Weights of a small GPT-style language model, trained from scratch on English Wikipedia: MLP 512 GELU.
MLP neurons of a small language model. Each row is named by its layer, matrix (up: input weights) and neuron, and shows model dimensions 0-127. Each number is 50 + 12 x the weight over its row's rms, rounded and kept within 0 to 99.
After each neuron's rows, "fires in" lists the words (lower case) most often at its 100 highest values on Wikipedia text that the model never trained on.

L3.up429:41 37 63 66 55 57 50 42 49 60 66 49 49 49 46 43 31 50 25 39 58 54 54 65 48 46 62 47 46 59 42 26 33 38 43 51 61 55 61 48 53 39 63 74 43 53 75 48 60 41 56 46 43 65 72 46 43 39 44 57 73 43 37 34 45 53 39 52 59 51 56 54 48 61 30 46 55 31 53 78 32 39 39 55 42 35 54 47 55 42 20 45 67 65 46 69 60 36 34 57 83 52 49 43 28 70 45 47 43 73 61 65 32 48 30 53 55 67 53 48 64 62 43 51 62 24 59 46
fires in: "one", "on", "year", "northern", "only", "years"

L6.up154:47 49 39 47 48 42 47 42 50 69 36 21 42 63 45 52 27 39 41 35 55 60 44 55 45 64 37 57 58 52 69 64 42 39 58 29 77 65 59 70 36 29 55 61 29 48 58 27 52 67 38 46 64 34 58 61 59 43 38 62 48 45 54 26 51 68 39 29 56 50 40 58 50 49 78 49 60 61 48 55 60 46 48 54 50 51 44 51 68 52 39 40 51 54 26 41 59 29 52 39 31 44 43 37 48 28 59 39 46 62 58 31 70 44 49 63 65 53 66 66 60 34 37 72 40 60 46 32
fires in: "have", "has", "had", "opened"

L2.up73:49 41 52 57 58 59 79 57 73 58 57 54 57 46 40 57 53 56 56 90 37 47 50 56 44 59 57 59 44 62 51 61 54 30 60 43 50 53 48 61 51 41 56 49 59 56 63 59 28 37 61 33 71 33 25 27 38 38 42 40 47 43 23 41 59 54 45 33 45 37 50 50 48 53 52 51 49 60 63 35 57 44 48 59 48 68 51 57 21 72 50 52 44 47 40 40 35 52 50 62 47 39 52 58 49 65 41 28 56 47 60 63 58 52 35 25 58 54 62 71 33 29 69 68 53 56 71 65
fires in: "film", "department", "before", "later", "by", "finds"

L7.up107:53 53 55 56 29 51 55 61 43 52 28 36 46 43 46 36 63 67 39 55 47 48 47 62 71 43 42 44 37 61 54 36 53 58 52 33 51 51 45 62 06 44 51 53 30 61 54 50 71 53 27 55 68 49 43 45 54 52 57 56 52 68 31 22 61 33 44 39 38 56 51 60 51 62 44 30 59 25 50 41 55 39 38 58 23 64 32 45 32 55 37 65 57 39 49 58 69 47 46 54 71 67 53 40 66 62 36 54 46 29 24 35 43 43 50 52 56 49 63 64 42 55 57 38 57 68 28 55
fires in: "and", "to", "but", "that", "as"

L3.up366:67 24 50 46 71 59 37 63 36 52 37 50 63 71 44 48 59 68 40 62 38 52 55 24 48 35 32 54 57 47 60 55 52 58 63 51 55 58 53 58 71 44 51 56 66 39 69 43 43 69 40 51 43 45 53 49 60 49 47 41 41 62 30 55 47 59 40 59 49 46 77 37 44 34 44 41 52 55 38 51 37 64 47 73 51 55 51 56 54 56 44 59 39 60 45 52 44 44 31 42 38 47 56 26 53 57 51 47 82 44 45 46 37 59 23 36 25 27 32 47 40 47 52 65 74 50 53 43
fires in: "as", "succeeded", "joined", "led", "called", "s"

L2.up178:41 39 46 47 62 73 14 58 51 39 24 41 39 36 38 51 53 71 54 50 41 54 51 31 56 49 41 37 58 35 74 49 45 52 30 33 37 48 50 55 29 60 59 60 71 71 57 62 67 52 48 53 59 55 56 63 61 75 45 66 58 58 48 45 67 67 35 33 54 51 57 54 64 47 59 46 54 32 31 69 34 59 54 49 53 59 39 69 34 53 52 38 51 37 57 56 37 45 45 35 43 40 44 54 49 50 61 32 33 42 67 47 42 27 69 58 47 53 35 39 59 59 45 72 42 45 40 56
fires in: "football", "would", "footballer", "cannot", "young", "could"

L3.up80:39 53 34 56 68 44 62 46 58 45 31 54 54 45 61 50 44 41 49 47 33 52 44 45 29 52 50 48 50 49 43 76 48 47 64 40 63 36 60 29 52 42 22 70 82 66 71 72 48 49 49 63 62 51 40 50 51 42 79 39 72 36 74 66 46 31 33 49 59 30 40 50 52 68 46 68 83 54 50 45 42 43 56 51 38 57 41 50 36 67 68 70 25 57 52 61 60 48 54 38 62 61 21 47 39 64 60 55 42 44 50 63 42 50 33 47 52 51 48 55 56 61 35 40 47 51 54 60
fires in: "on", "one", "only"

L3.up291:51 49 50 60 34 62 55 33 53 59 37 39 36 51 19 48 62 40 48 46 59 49 68 55 62 20 39 40 55 58 71 59 44 43 42 56 66 75 70 58 56 59 58 44 73 60 77 53 48 52 47 50 51 50 48 66 43 52 66 62 26 65 51 42 41 43 45 47 56 50 57 38 39 42 63 48 33 67 49 44 30 55 81 50 43 58 53 52 48 55 78 73 39 40 42 52 52 36 57 52 40 60 51 43 48 34 29 39 50 46 49 44 37 49 46 31 28 53 77 54 61 61 44 30 76 73 42 60
fires in: "led", "joined", "served", "allowed", "lost"

L3.up481:39 58 62 21 29 51 60 43 70 57 41 31 37 55 59 38 57 45 53 70 41 59 55 52 73 41 41 57 57 53 39 53 57 69 61 41 38 35 42 39 52 66 42 53 44 57 53 49 31 44 48 39 39 53 36 75 72 44 37 62 58 52 42 39 56 46 37 38 22 45 52 66 45 64 72 55 47 65 71 55 41 53 62 60 67 54 53 42 42 71 54 63 61 52 38 56 55 61 29 46 66 62 57 27 34 43 49 56 59 61 58 44 41 56 49 33 48 46 44 46 64 45 40 70 55 31 52 45
fires in: "as", "one"

L8.up355:51 49 41 45 48 47 25 73 54 64 53 44 64 63 51 65 46 66 49 61 61 25 61 55 37 69 52 60 31 55 49 32 44 44 62 49 36 39 62 46 44 37 60 48 64 49 41 61 52 52 55 70 75 34 37 47 39 65 49 60 36 29 51 38 65 56 51 48 60 58 67 58 37 69 47 52 42 67 54 63 35 56 64 68 46 26 41 42 49 50 54 42 43 55 53 64 44 64 56 52 36 49 57 36 54 69 58 33 44 44 50 46 74 52 61 37 63 69 34 53 26 55 38 36 48 47 44 53
fires in: "the", "march", "july", "may"

L6.up355:33 76 33 59 82 50 52 36 39 57 42 40 52 62 51 30 44 61 41 62 63 66 64 51 51 38 47 64 62 28 78 40 48 39 36 52 70 59 54 59 40 50 59 48 34 61 47 32 50 48 42 61 54 37 60 72 58 51 61 56 45 67 54 52 55 61 38 36 51 37 51 48 31 56 44 68 42 54 48 43 74 55 35 53 60 34 39 38 79 49 50 48 49 57 43 39 37 34 67 50 37 46 44 36 41 59 54 51 40 49 17 68 51 31 44 43 67 32 49 56 59 41 58 39 35 33 40 40
fires in: "however", "china", "chinese", "why"

L7.up354:19 68 57 58 76 53 49 65 62 26 50 44 57 58 41 62 61 57 49 66 58 39 42 38 48 47 52 57 58 38 57 47 40 57 48 50 43 46 44 49 44 57 63 38 56 51 54 70 50 58 51 40 61 60 35 68 42 38 62 56 51 44 50 50 46 43 30 37 62 58 42 51 38 53 55 59 68 60 40 50 46 71 51 51 55 37 53 56 41 57 47 38 58 33 45 49 56 66 33 51 69 38 47 50 50 46 52 34 45 04 38 53 46 56 15 54 59 49 42 51 26 47 61 60 64 64 39 48
fires in: "as", "at"

L3.up376:37 53 54 49 21 25 46 46 44 50 62 70 45 51 43 36 50 65 52 54 32 56 55 42 50 50 42 47 33 42 70 56 20 32 39 49 66 45 70 52 47 48 51 59 48 46 72 64 36 40 59 81 64 73 47 51 63 50 67 55 47 28 55 58 62 55 77 52 55 61 27 65 31 35 54 50 54 64 50 48 54 44 36 48 57 36 39 53 38 39 45 50 48 32 52 50 44 42 45 40 54 49 40 45 75 42 49 46 50 40 43 52 52 39 45 47 61 69 33 44 58 70 37 43 56 33 32 37
fires in: "on", "one", "announced", "only", "introduced"

L8.up434:46 39 46 54 48 81 58 58 76 41 37 47 43 49 37 26 63 36 37 64 52 45 65 57 50 49 71 39 73 64 47 41 65 46 57 37 72 45 28 46 52 71 49 58 71 47 45 55 49 51 55 33 63 38 57 47 55 40 44 60 49 35 43 54 51 38 12 54 79 36 45 43 55 46 20 44 48 45 43 45 66 51 52 43 34 57 43 59 44 56 33 41 54 39 58 39 52 62 52 72 55 55 59 39 51 48 44 50 43 61 44 63 64 31 58 50 48 58 56 51 50 31 73 39 51 18 61 63
fires in: "to", "under", "town", "top"

L3.up504:55 44 59 43 48 44 54 66 69 41 45 34 48 25 68 37 49 58 57 53 71 56 55 41 46 63 39 48 54 55 58 45 57 58 54 38 56 58 66 69 43 72 52 46 32 75 41 54 46 61 44 30 55 40 51 57 33 50 52 55 55 54 57 36 80 52 59 41 59 68 50 39 51 42 37 36 53 18 43 37 67 47 75 29 26 72 29 49 47 62 38 60 58 68 52 33 62 52 57 35 36 49 59 50 22 52 64 52 44 41 43 36 40 45 47 46 41 64 39 60 41 69 46 43 49 52 56 55
fires in: "to", "may", "top"

L3.up226:62 68 42 62 56 46 64 57 60 29 61 46 70 46 47 78 45 44 45 55 66 58 45 51 34 51 43 42 62 58 40 64 59 60 56 40 51 66 55 54 34 59 51 58 40 56 38 63 48 47 31 43 57 38 54 51 67 27 66 66 31 47 44 21 56 46 64 66 40 39 37 49 49 58 53 49 53 50 48 62 47 30 36 48 41 54 43 57 48 59 34 55 69 32 49 18 52 40 56 43 64 39 32 35 30 44 74 51 54 57 59 45 44 42 53 48 52 66 36 52 55 64 56 73 70 57 65 42
fires in: "it", "nation", "native", "note", "regiment", "when"

L6.up134:51 68 29 66 55 24 62 48 66 36 50 48 26 38 45 74 39 55 81 39 49 32 33 55 41 57 44 37 75 45 35 51 51 53 52 43 56 55 32 48 43 39 31 65 55 37 37 36 38 41 53 45 60 54 56 64 60 77 61 54 60 39 61 72 34 38 46 59 56 57 42 70 63 58 52 43 47 60 44 44 77 63 39 74 52 36 37 46 46 35 58 48 53 26 61 60 55 57 56 51 54 62 52 63 66 33 67 57 54 42 44 50 44 52 59 60 55 56 48 48 70 30 53 59 66 65 51 57
fires in: "career", "votes", "has", "independence"

L2.up355:71 60 58 58 50 34 45 67 50 59 58 45 39 40 49 59 52 51 70 68 45 67 44 58 62 61 36 44 50 63 52 54 54 38 58 58 41 63 55 47 48 55 45 38 42 49 59 38 33 55 54 48 43 47 49 44 54 63 58 63 43 38 58 50 48 39 54 43 61 27 22 74 57 44 40 52 56 50 65 34 58 56 42 51 73 50 56 37 59 59 39 22 58 57 58 52 51 65 42 55 53 73 55 38 40 61 51 60 53 42 27 61 51 41 18 46 61 29 42 32 60 50 22 29 64 57 34 43
fires in: "had", "left", "completed", "according", "brief", "people"

L7.up314:40 53 63 49 25 57 45 51 40 33 66 70 45 82 42 36 63 69 54 40 42 46 38 39 46 39 19 63 49 28 53 59 67 58 30 64 46 48 40 63 61 51 45 40 70 50 42 48 50 73 42 46 72 41 58 55 35 47 43 42 56 47 55 42 31 47 46 49 36 53 41 33 56 29 67 58 61 33 41 40 56 50 54 47 33 42 53 51 34 50 41 61 57 40 50 53 44 43 56 72 39 50 39 33 53 24 61 51 61 62 52 56 69 43 63 44 69 52 66 66 47 59 54 19 60 35 36 44
fires in: "film", "to", "many", "could", "her"

L3.up11:40 54 31 50 41 59 58 79 50 60 39 48 47 58 40 48 53 35 53 22 46 56 34 44 61 50 48 53 72 49 45 39 31 45 44 62 66 47 57 68 52 48 80 66 62 61 59 43 69 41 53 37 62 34 61 55 50 54 48 52 45 57 42 65 40 81 44 53 66 47 66 39 70 43 65 49 54 62 42 41 49 47 62 72 39 44 43 43 29 53 54 37 42 61 65 44 40 16 59 68 45 58 47 68 57 59 31 37 38 13 66 48 65 38 33 51 50 61 39 54 47 49 47 56 64 61 34 28
fires in: "during", "only", "joined", "under", "october", "born"

L3.up432:58 55 37 44 32 42 42 73 43 75 44 44 44 49 41 40 40 40 54 73 56 56 53 40 60 63 43 66 52 43 53 38 34 55 37 54 51 35 55 54 68 39 66 45 27 52 64 73 64 46 56 38 57 32 73 43 48 24 51 48 67 77 62 42 52 54 52 47 37 49 56 48 44 63 58 43 50 75 42 53 43 55 47 48 48 55 30 44 45 48 45 33 50 54 35 56 50 62 57 51 57 56 60 50 62 48 42 39 36 71 42 47 47 34 60 71 68 40 48 50 49 55 13 40 59 56 27 67
fires in: "march", "april", "december", "october", "november", "may"

L3.up78:64 57 42 82 32 46 67 59 68 52 49 56 54 43 37 66 31 55 29 41 55 42 44 28 74 51 33 39 43 46 32 44 51 58 52 47 53 51 62 60 45 66 55 59 60 63 43 46 50 55 37 62 47 47 30 53 55 58 67 49 82 53 41 35 47 47 68 09 35 64 55 42 42 63 54 55 50 67 45 54 50 36 60 56 39 51 41 27 54 49 62 54 52 67 58 45 54 47 17 63 69 44 22 55 33 40 43 45 44 51 42 57 59 54 57 67 55 50 38 63 63 50 44 46 52 39 52 28
fires in: "an", "a", "another", "any"

L7.up444:40 67 59 61 48 36 50 37 45 39 59 44 25 70 47 24 45 62 42 59 57 53 70 61 34 54 52 43 61 52 35 49 57 50 26 65 68 39 38 44 35 37 50 34 40 61 61 75 53 55 62 43 44 64 60 59 39 34 49 45 50 52 69 52 47 63 58 35 57 52 58 56 42 32 35 51 64 28 34 26 58 44 59 42 39 58 50 56 45 34 56 42 47 42 64 53 51 45 50 57 49 25 67 66 49 42 62 54 73 41 41 63 55 48 27 34 72 35 37 64 60 56 56 41 49 68 31 41
fires in: "until", "to", "because", "of", "described", "from"

L2.up119:52 69 49 22 40 39 52 60 32 60 36 71 50 45 74 60 55 72 34 40 65 39 28 49 54 47 49 56 46 42 42 60 45 53 45 42 18 51 49 60 61 43 31 56 56 34 43 39 42 47 46 51 48 55 47 43 56 58 34 61 62 44 65 65 36 48 40 49 74 47 52 31 58 61 40 64 64 67 37 50 49 52 35 59 57 68 68 52 39 63 49 41 47 46 40 58 51 43 36 60 66 43 36 35 50 71 59 76 35 52 34 47 51 51 47 43 35 47 56 31 35 25 71 68 58 39 48 68
fires in: "they", "season", "age", "them"

L6.up363:34 51 24 54 27 72 54 54 52 20 56 62 24 37 55 39 50 62 47 48 70 45 36 56 50 39 43 58 49 61 56 22 52 39 49 58 58 52 66 43 68 22 53 54 54 47 66 31 66 65 58 36 37 54 36 40 42 58 44 45 50 51 37 45 52 34 71 47 68 59 48 50 43 49 42 45 70 31 40 48 48 36 46 39 53 68 37 37 39 58 38 54 39 76 56 54 48 57 57 41 54 33 64 35 47 36 62 34 35 58 46 26 36 59 61 68 57 57 65 51 39 58 57 63 41 41 43 58
fires in: "to", "may", "too"

L2.up56:67 57 61 35 34 59 39 40 64 47 61 48 54 37 35 50 76 51 48 56 63 70 37 49 30 56 52 70 43 44 37 46 46 47 61 57 43 64 33 57 32 50 52 37 33 39 58 49 36 40 19 28 53 40 47 35 47 52 52 53 62 73 37 41 39 66 42 77 38 43 49 65 61 58 54 50 66 45 31 28 36 53 59 55 46 38 51 30 56 59 64 43 67 40 54 64 72 22 56 35 46 62 65 56 48 76 61 47 51 48 43 39 56 39 49 41 62 27 33 67 61 65 52 65 62 48 44 70
fires in: "award", "power", "western", "represented", "s", "approximately"

L2.up410:39 59 54 57 69 44 51 65 60 39 58 53 47 64 64 27 58 78 57 51 43 50 51 55 60 61 32 51 55 59 60 51 42 41 50 33 56 37 67 71 55 38 36 40 42 66 58 50 63 52 34 62 66 67 41 36 58 35 46 63 24 54 59 38 45 46 34 45 44 50 49 37 53 70 52 33 46 55 50 38 63 57 63 71 74 40 47 69 43 31 51 47 48 33 27 30 54 56 52 51 56 44 55 47 31 66 54 56 59 44 54 65 36 29 54 73 58 65 53 72 33 69 40 53 69 62 45 51
fires in: "would", "including", "included", "include", "provided"

L3.up144:34 49 48 64 40 55 34 48 40 43 42 67 53 50 29 48 43 33 39 50 41 62 47 64 34 42 64 36 73 48 43 54 42 31 31 53 30 48 48 51 57 43 42 78 50 63 54 61 55 72 70 57 60 64 43 56 58 47 36 73 63 30 50 57 57 68 32 48 35 46 53 49 37 65 31 61 71 66 69 53 46 37 31 45 51 53 55 49 71 38 41 33 68 52 59 55 53 57 41 50 46 49 49 42 54 61 52 63 41 45 48 69 45 42 57 72 46 60 54 78 47 47 54 45 55 71 56 67
fires in: "california", "on", "central", "born", "languages", "language"

L8.up14:46 81 54 54 49 55 48 57 33 33 58 51 54 60 46 19 50 32 34 52 62 57 45 55 58 30 34 55 49 28 67 49 48 54 67 43 71 61 64 47 39 35 45 50 57 65 36 58 70 54 55 63 52 62 45 36 46 35 66 62 63 41 30 44 36 65 67 42 50 59 43 65 59 38 51 48 64 48 49 52 61 47 42 56 70 66 53 43 38 37 53 52 59 36 39 31 55 74 60 44 69 48 52 50 53 71 58 52 35 47 39 48 70 53 53 71 40 45 31 54 57 49 59 39 59 38 43 51
fires in: "would", "street", "should", "region"

L6.up182:35 68 52 62 51 50 40 78 29 52 54 51 56 28 52 54 71 56 55 67 55 37 65 53 53 46 41 47 56 61 26 55 51 55 72 45 66 62 28 51 49 37 46 63 35 32 62 57 38 39 25 48 57 51 51 58 50 38 42 78 48 46 57 65 45 57 70 22 56 46 45 61 53 64 39 59 47 35 52 38 54 66 56 46 78 39 44 34 64 26 50 42 41 44 61 29 66 29 55 43 57 36 20 44 61 46 39 44 43 43 36 57 48 53 59 62 61 59 44 40 62 53 50 34 56 45 54 48
fires in: "before", "after", "11", "1992", "12"

L2.up293:48 49 53 48 42 56 73 48 41 41 64 64 41 58 72 58 42 59 48 44 52 89 41 42 40 37 41 44 38 59 45 59 52 51 42 35 36 39 55 56 30 49 34 53 33 55 42 53 36 36 32 53 46 60 65 46 79 56 60 38 67 46 55 42 65 46 55 70 49 42 46 68 59 48 42 38 39 49 43 53 49 54 65 56 59 56 56 59 51 44 32 29 68 39 57 52 38 31 63 42 63 48 52 43 27 41 59 45 54 55 37 45 50 44 38 58 59 57 36 52 38 45 34 50 44 51 38 48
fires in: "which", "where", "several", "revenue"

L6.up101:46 42 46 64 34 61 71 49 43 63 54 49 45 77 53 51 64 55 65 56 45 60 52 56 41 38 48 53 56 50 32 48 37 44 59 50 40 38 63 33 49 39 53 51 73 44 44 48 56 51 44 40 25 37 42 20 77 31 53 52 60 53 70 45 42 41 47 41 55 12 54 67 58 36 52 54 44 47 51 71 43 65 47 57 42 49 50 62 70 30 64 42 44 66 46 66 53 48 55 37 50 56 46 51 33 37 61 30 41 40 62 50 55 38 67 41 62 80 49 55 71 35 28 46 40 49 49 32
fires in: "more", "northern", "core", "nuclear"

L8.up321:51 65 56 57 37 45 52 52 43 66 51 40 40 41 65 51 64 43 33 53 29 76 74 57 53 30 48 72 51 50 56 54 47 39 57 33 64 53 65 44 57 40 51 54 54 48 47 54 35 48 39 53 55 51 60 43 62 52 51 53 50 56 56 64 29 63 60 50 64 42 48 61 29 54 71 36 50 71 42 41 42 46 41 32 53 43 66 46 48 26 43 89 35 50 32 58 43 25 72 43 67 46 39 54 46 49 44 49 32 39 51 66 70 49 52 47 44 73 51 46 40 36 35 52 36 46 48 47
fires in: "however", "located", "life", "location", "people", "chinese"

L2.up504:42 75 50 38 44 49 52 31 57 48 57 49 52 63 57 26 53 56 50 62 38 64 35 51 43 38 60 56 64 59 58 61 49 44 37 25 18 62 60 47 47 64 65 57 44 48 63 72 61 46 64 68 49 51 52 36 62 88 50 62 38 57 49 40 54 48 58 62 54 44 57 58 51 38 36 62 44 64 36 45 49 44 44 28 72 55 59 71 50 30 43 56 51 40 31 35 45 54 62 50 64 69 48 42 48 50 52 44 63 37 43 51 38 43 33 54 46 53 16 53 53 48 48 49 64 32 42 50
fires in: "which", "received", "name"

L2.up469:60 69 62 35 47 79 58 45 41 67 53 60 34 55 68 58 43 50 83 44 57 62 54 45 73 61 45 43 42 46 50 55 54 36 40 57 49 32 38 62 14 51 64 34 61 65 64 49 42 42 40 46 51 37 47 50 33 37 41 50 79 42 34 38 47 39 65 33 47 62 29 54 32 37 27 49 48 53 54 49 35 44 43 58 48 52 56 75 52 53 66 52 49 45 36 46 32 42 40 43 55 48 48 41 54 56 33 53 43 49 51 28 64 42 60 46 59 47 57 49 53 44 55 48 58 35 30 47
fires in: "film", "family", "fund", "funding", "families"

L3.up472:31 73 53 66 64 61 48 51 41 55 56 47 53 27 61 37 48 64 62 34 38 59 42 47 58 42 50 48 52 55 67 47 51 51 34 67 62 53 36 52 29 27 45 26 35 50 64 30 56 52 46 51 50 46 50 32 69 62 49 69 66 50 38 54 63 31 73 47 68 52 17 43 42 46 51 48 45 60 47 76 46 51 62 55 63 50 74 72 47 56 33 37 40 39 46 76 68 53 56 52 38 35 48 50 39 62 39 51 60 63 46 35 58 45 71 35 49 43 51 28 51 48 53 44 44 57 33 51
fires in: "some", "present", "major", "same", "most"

L3.up138:15 54 44 51 64 58 32 75 61 51 52 45 53 47 60 59 63 61 45 62 44 35 54 55 42 38 41 49 61 50 68 47 50 32 30 65 55 33 33 61 57 71 56 37 62 65 57 45 60 47 44 39 56 62 58 32 67 32 33 58 49 54 52 49 54 37 44 43 56 51 39 30 48 54 56 40 47 59 48 57 36 73 57 43 64 67 56 53 55 61 57 44 56 60 55 45 44 61 33 38 62 44 53 53 44 49 52 27 64 37 55 59 30 54 33 44 50 38 48 48 27 64 56 66 50 75 83 58
fires in: "to", "until", "since", "served", "throughout"

L7.up240:39 54 56 41 33 49 55 33 50 46 46 13 54 58 46 18 41 48 50 59 72 47 45 36 40 52 58 49 34 65 70 38 32 65 56 34 65 45 38 60 55 38 49 47 31 32 67 57 57 59 45 66 69 63 66 41 44 40 56 37 53 47 60 50 66 68 46 32 59 46 49 72 47 46 47 70 49 54 61 56 44 67 29 52 42 75 54 51 38 40 47 42 46 40 52 30 68 22 28 52 57 47 48 52 54 57 58 62 42 53 59 55 63 44 47 71 63 51 42 67 59 45 70 44 41 58 38 42
fires in: "when", "until", "before", "after"

L2.up351:50 46 44 42 33 56 41 72 61 50 36 26 29 64 58 50 60 50 37 72 46 54 50 53 55 37 35 53 43 69 61 50 50 48 52 65 45 44 53 36 35 47 42 49 68 31 54 65 48 57 45 32 69 64 52 62 41 51 43 43 58 55 62 54 28 37 43 52 30 40 48 45 50 64 46 75 59 40 41 34 33 52 54 79 59 50 43 54 43 48 48 54 58 43 65 69 62 51 49 45 36 66 47 45 65 46 59 48 72 59 46 65 58 56 36 43 45 51 46 70 48 74 49 44 68 34 66 50
fires in: "as", "new", "player", "award", "to"

L7.up2:59 39 49 36 40 45 38 68 49 43 48 67 39 88 53 51 32 39 41 67 57 64 33 43 47 51 56 53 47 28 69 49 51 54 53 25 50 62 44 44 39 55 54 46 55 48 52 42 48 36 34 59 63 43 48 38 52 37 53 42 60 45 60 52 48 26 56 44 31 49 64 73 38 38 63 30 69 42 21 54 43 57 40 42 50 48 57 58 64 40 34 34 61 39 50 56 68 67 52 52 53 60 21 67 61 56 45 58 66 38 62 41 53 53 43 62 45 48 45 42 48 54 39 69 45 50 35 67
fires in: "became", "because", "become", "racing", "she"

L8.up69:36 52 53 50 19 51 48 58 65 34 49 50 43 40 51 35 43 73 53 75 48 33 47 72 61 63 53 75 62 80 47 48 32 45 58 60 61 59 54 47 50 46 58 59 57 58 67 49 58 53 57 43 69 35 51 21 55 53 58 57 42 51 48 68 47 58 54 49 35 63 44 49 41 31 32 40 55 43 52 40 52 45 85 65 59 47 37 52 18 59 65 53 50 49 69 60 39 58 47 30 65 56 60 48 25 35 65 40 38 32 64 68 44 63 54 56 59 48 54 45 53 52 62 35 50 41 59 41
fires in: "to", "with", "by"

L2.up369:52 59 59 69 51 57 34 48 25 65 46 45 53 73 67 36 68 43 55 31 55 74 40 44 42 63 20 52 40 49 52 10 60 50 44 41 51 51 64 41 39 56 50 32 60 47 48 47 21 63 56 54 55 35 50 38 43 41 56 52 35 41 64 44 47 62 57 64 70 35 43 55 40 53 58 47 58 49 47 53 50 47 47 58 43 52 31 65 25 47 60 62 44 67 57 72 48 47 61 60 53 39 57 25 46 61 43 52 55 17 45 23 29 46 48 64 40 45 48 32 57 45 50 51 53 63 55 62
fires in: "when", "white", "where", "while", "what", "meanwhile"

L3.up150:44 70 50 48 71 38 41 51 55 68 42 66 46 35 79 34 27 51 53 38 62 50 58 43 29 49 46 50 53 57 49 45 48 67 52 39 48 68 50 44 53 42 64 54 34 19 55 63 59 49 65 53 35 50 52 45 45 34 52 66 49 76 40 62 48 26 45 43 58 44 46 43 45 59 50 43 60 57 58 55 68 46 62 73 57 39 45 45 47 24 67 19 43 55 59 49 48 31 35 54 60 44 73 46 35 50 58 45 42 54 35 74 56 25 50 30 42 59 59 30 46 58 55 52 67 55 39 60
fires in: "there", "them", "forces", "announced", "america"

L2.up192:61 63 59 42 59 67 47 43 44 47 44 53 55 38 46 50 58 41 47 42 50 53 59 39 59 54 55 71 49 96 56 54 50 48 49 45 46 42 59 48 44 32 30 32 60 40 39 62 42 70 49 80 60 39 31 65 47 64 50 45 51 62 65 39 76 72 55 46 27 55 62 42 56 58 44 36 58 47 47 58 51 27 46 37 40 26 50 47 47 54 61 52 68 34 61 49 32 63 53 58 57 55 41 58 45 40 61 68 10 59 52 70 61 48 44 66 38 49 47 50 42 48 54 32 38 56 55 39
fires in: "with", "american", "museum"

L3.up381:48 65 57 53 40 46 62 55 57 63 26 35 20 42 68 54 42 39 48 53 56 41 39 41 44 55 59 44 33 68 24 58 43 53 36 57 52 51 49 78 50 49 60 45 26 50 54 45 52 46 42 45 63 43 36 56 67 31 43 65 57 50 34 55 59 55 62 60 71 53 26 60 30 48 27 51 41 53 67 67 42 18 44 52 55 38 54 57 54 38 52 28 56 39 50 45 58 58 55 46 44 51 52 48 34 37 71 38 51 54 72 49 71 52 47 55 50 63 60 57 33 56 30 49 30 41 60 55
fires in: "under", "alpha", "march", "august", "frac", "april"

L8.up1:49 66 57 32 51 64 44 74 62 77 54 37 44 45 47 75 39 58 55 31 40 61 38 47 51 26 35 48 49 44 42 64 27 46 43 38 48 41 48 54 44 60 34 62 73 66 64 66 38 42 29 52 65 37 47 58 39 46 45 56 63 48 46 71 41 62 61 40 46 49 57 42 61 64 51 37 51 53 49 39 49 42 56 75 42 49 61 76 44 76 47 32 54 50 35 50 53 49 42 31 54 58 56 47 35 36 61 39 44 61 35 59 74 14 45 35 60 51 52 44 66 41 56 68 64 69 37 37
fires in: "has", "have", "votes", "year", "are", "african"

L2.up347:71 47 67 35 56 56 60 53 61 42 46 44 36 60 59 43 60 48 62 60 59 56 45 72 49 44 42 49 52 39 30 45 73 69 50 57 60 60 56 57 59 62 66 27 55 61 32 58 38 49 39 62 49 52 35 73 66 55 56 60 39 61 59 40 42 47 53 50 49 41 50 50 31 54 74 33 44 55 49 37 38 53 32 67 63 60 50 54 52 60 61 59 46 39 62 44 56 47 59 55 60 75 44 57 52 30 50 45 43 26 56 46 40 46 37 75 54 37 31 39 48 40 61 59 71 76 20 39
fires in: "became", "began", "before", "become", "wood", "wrote"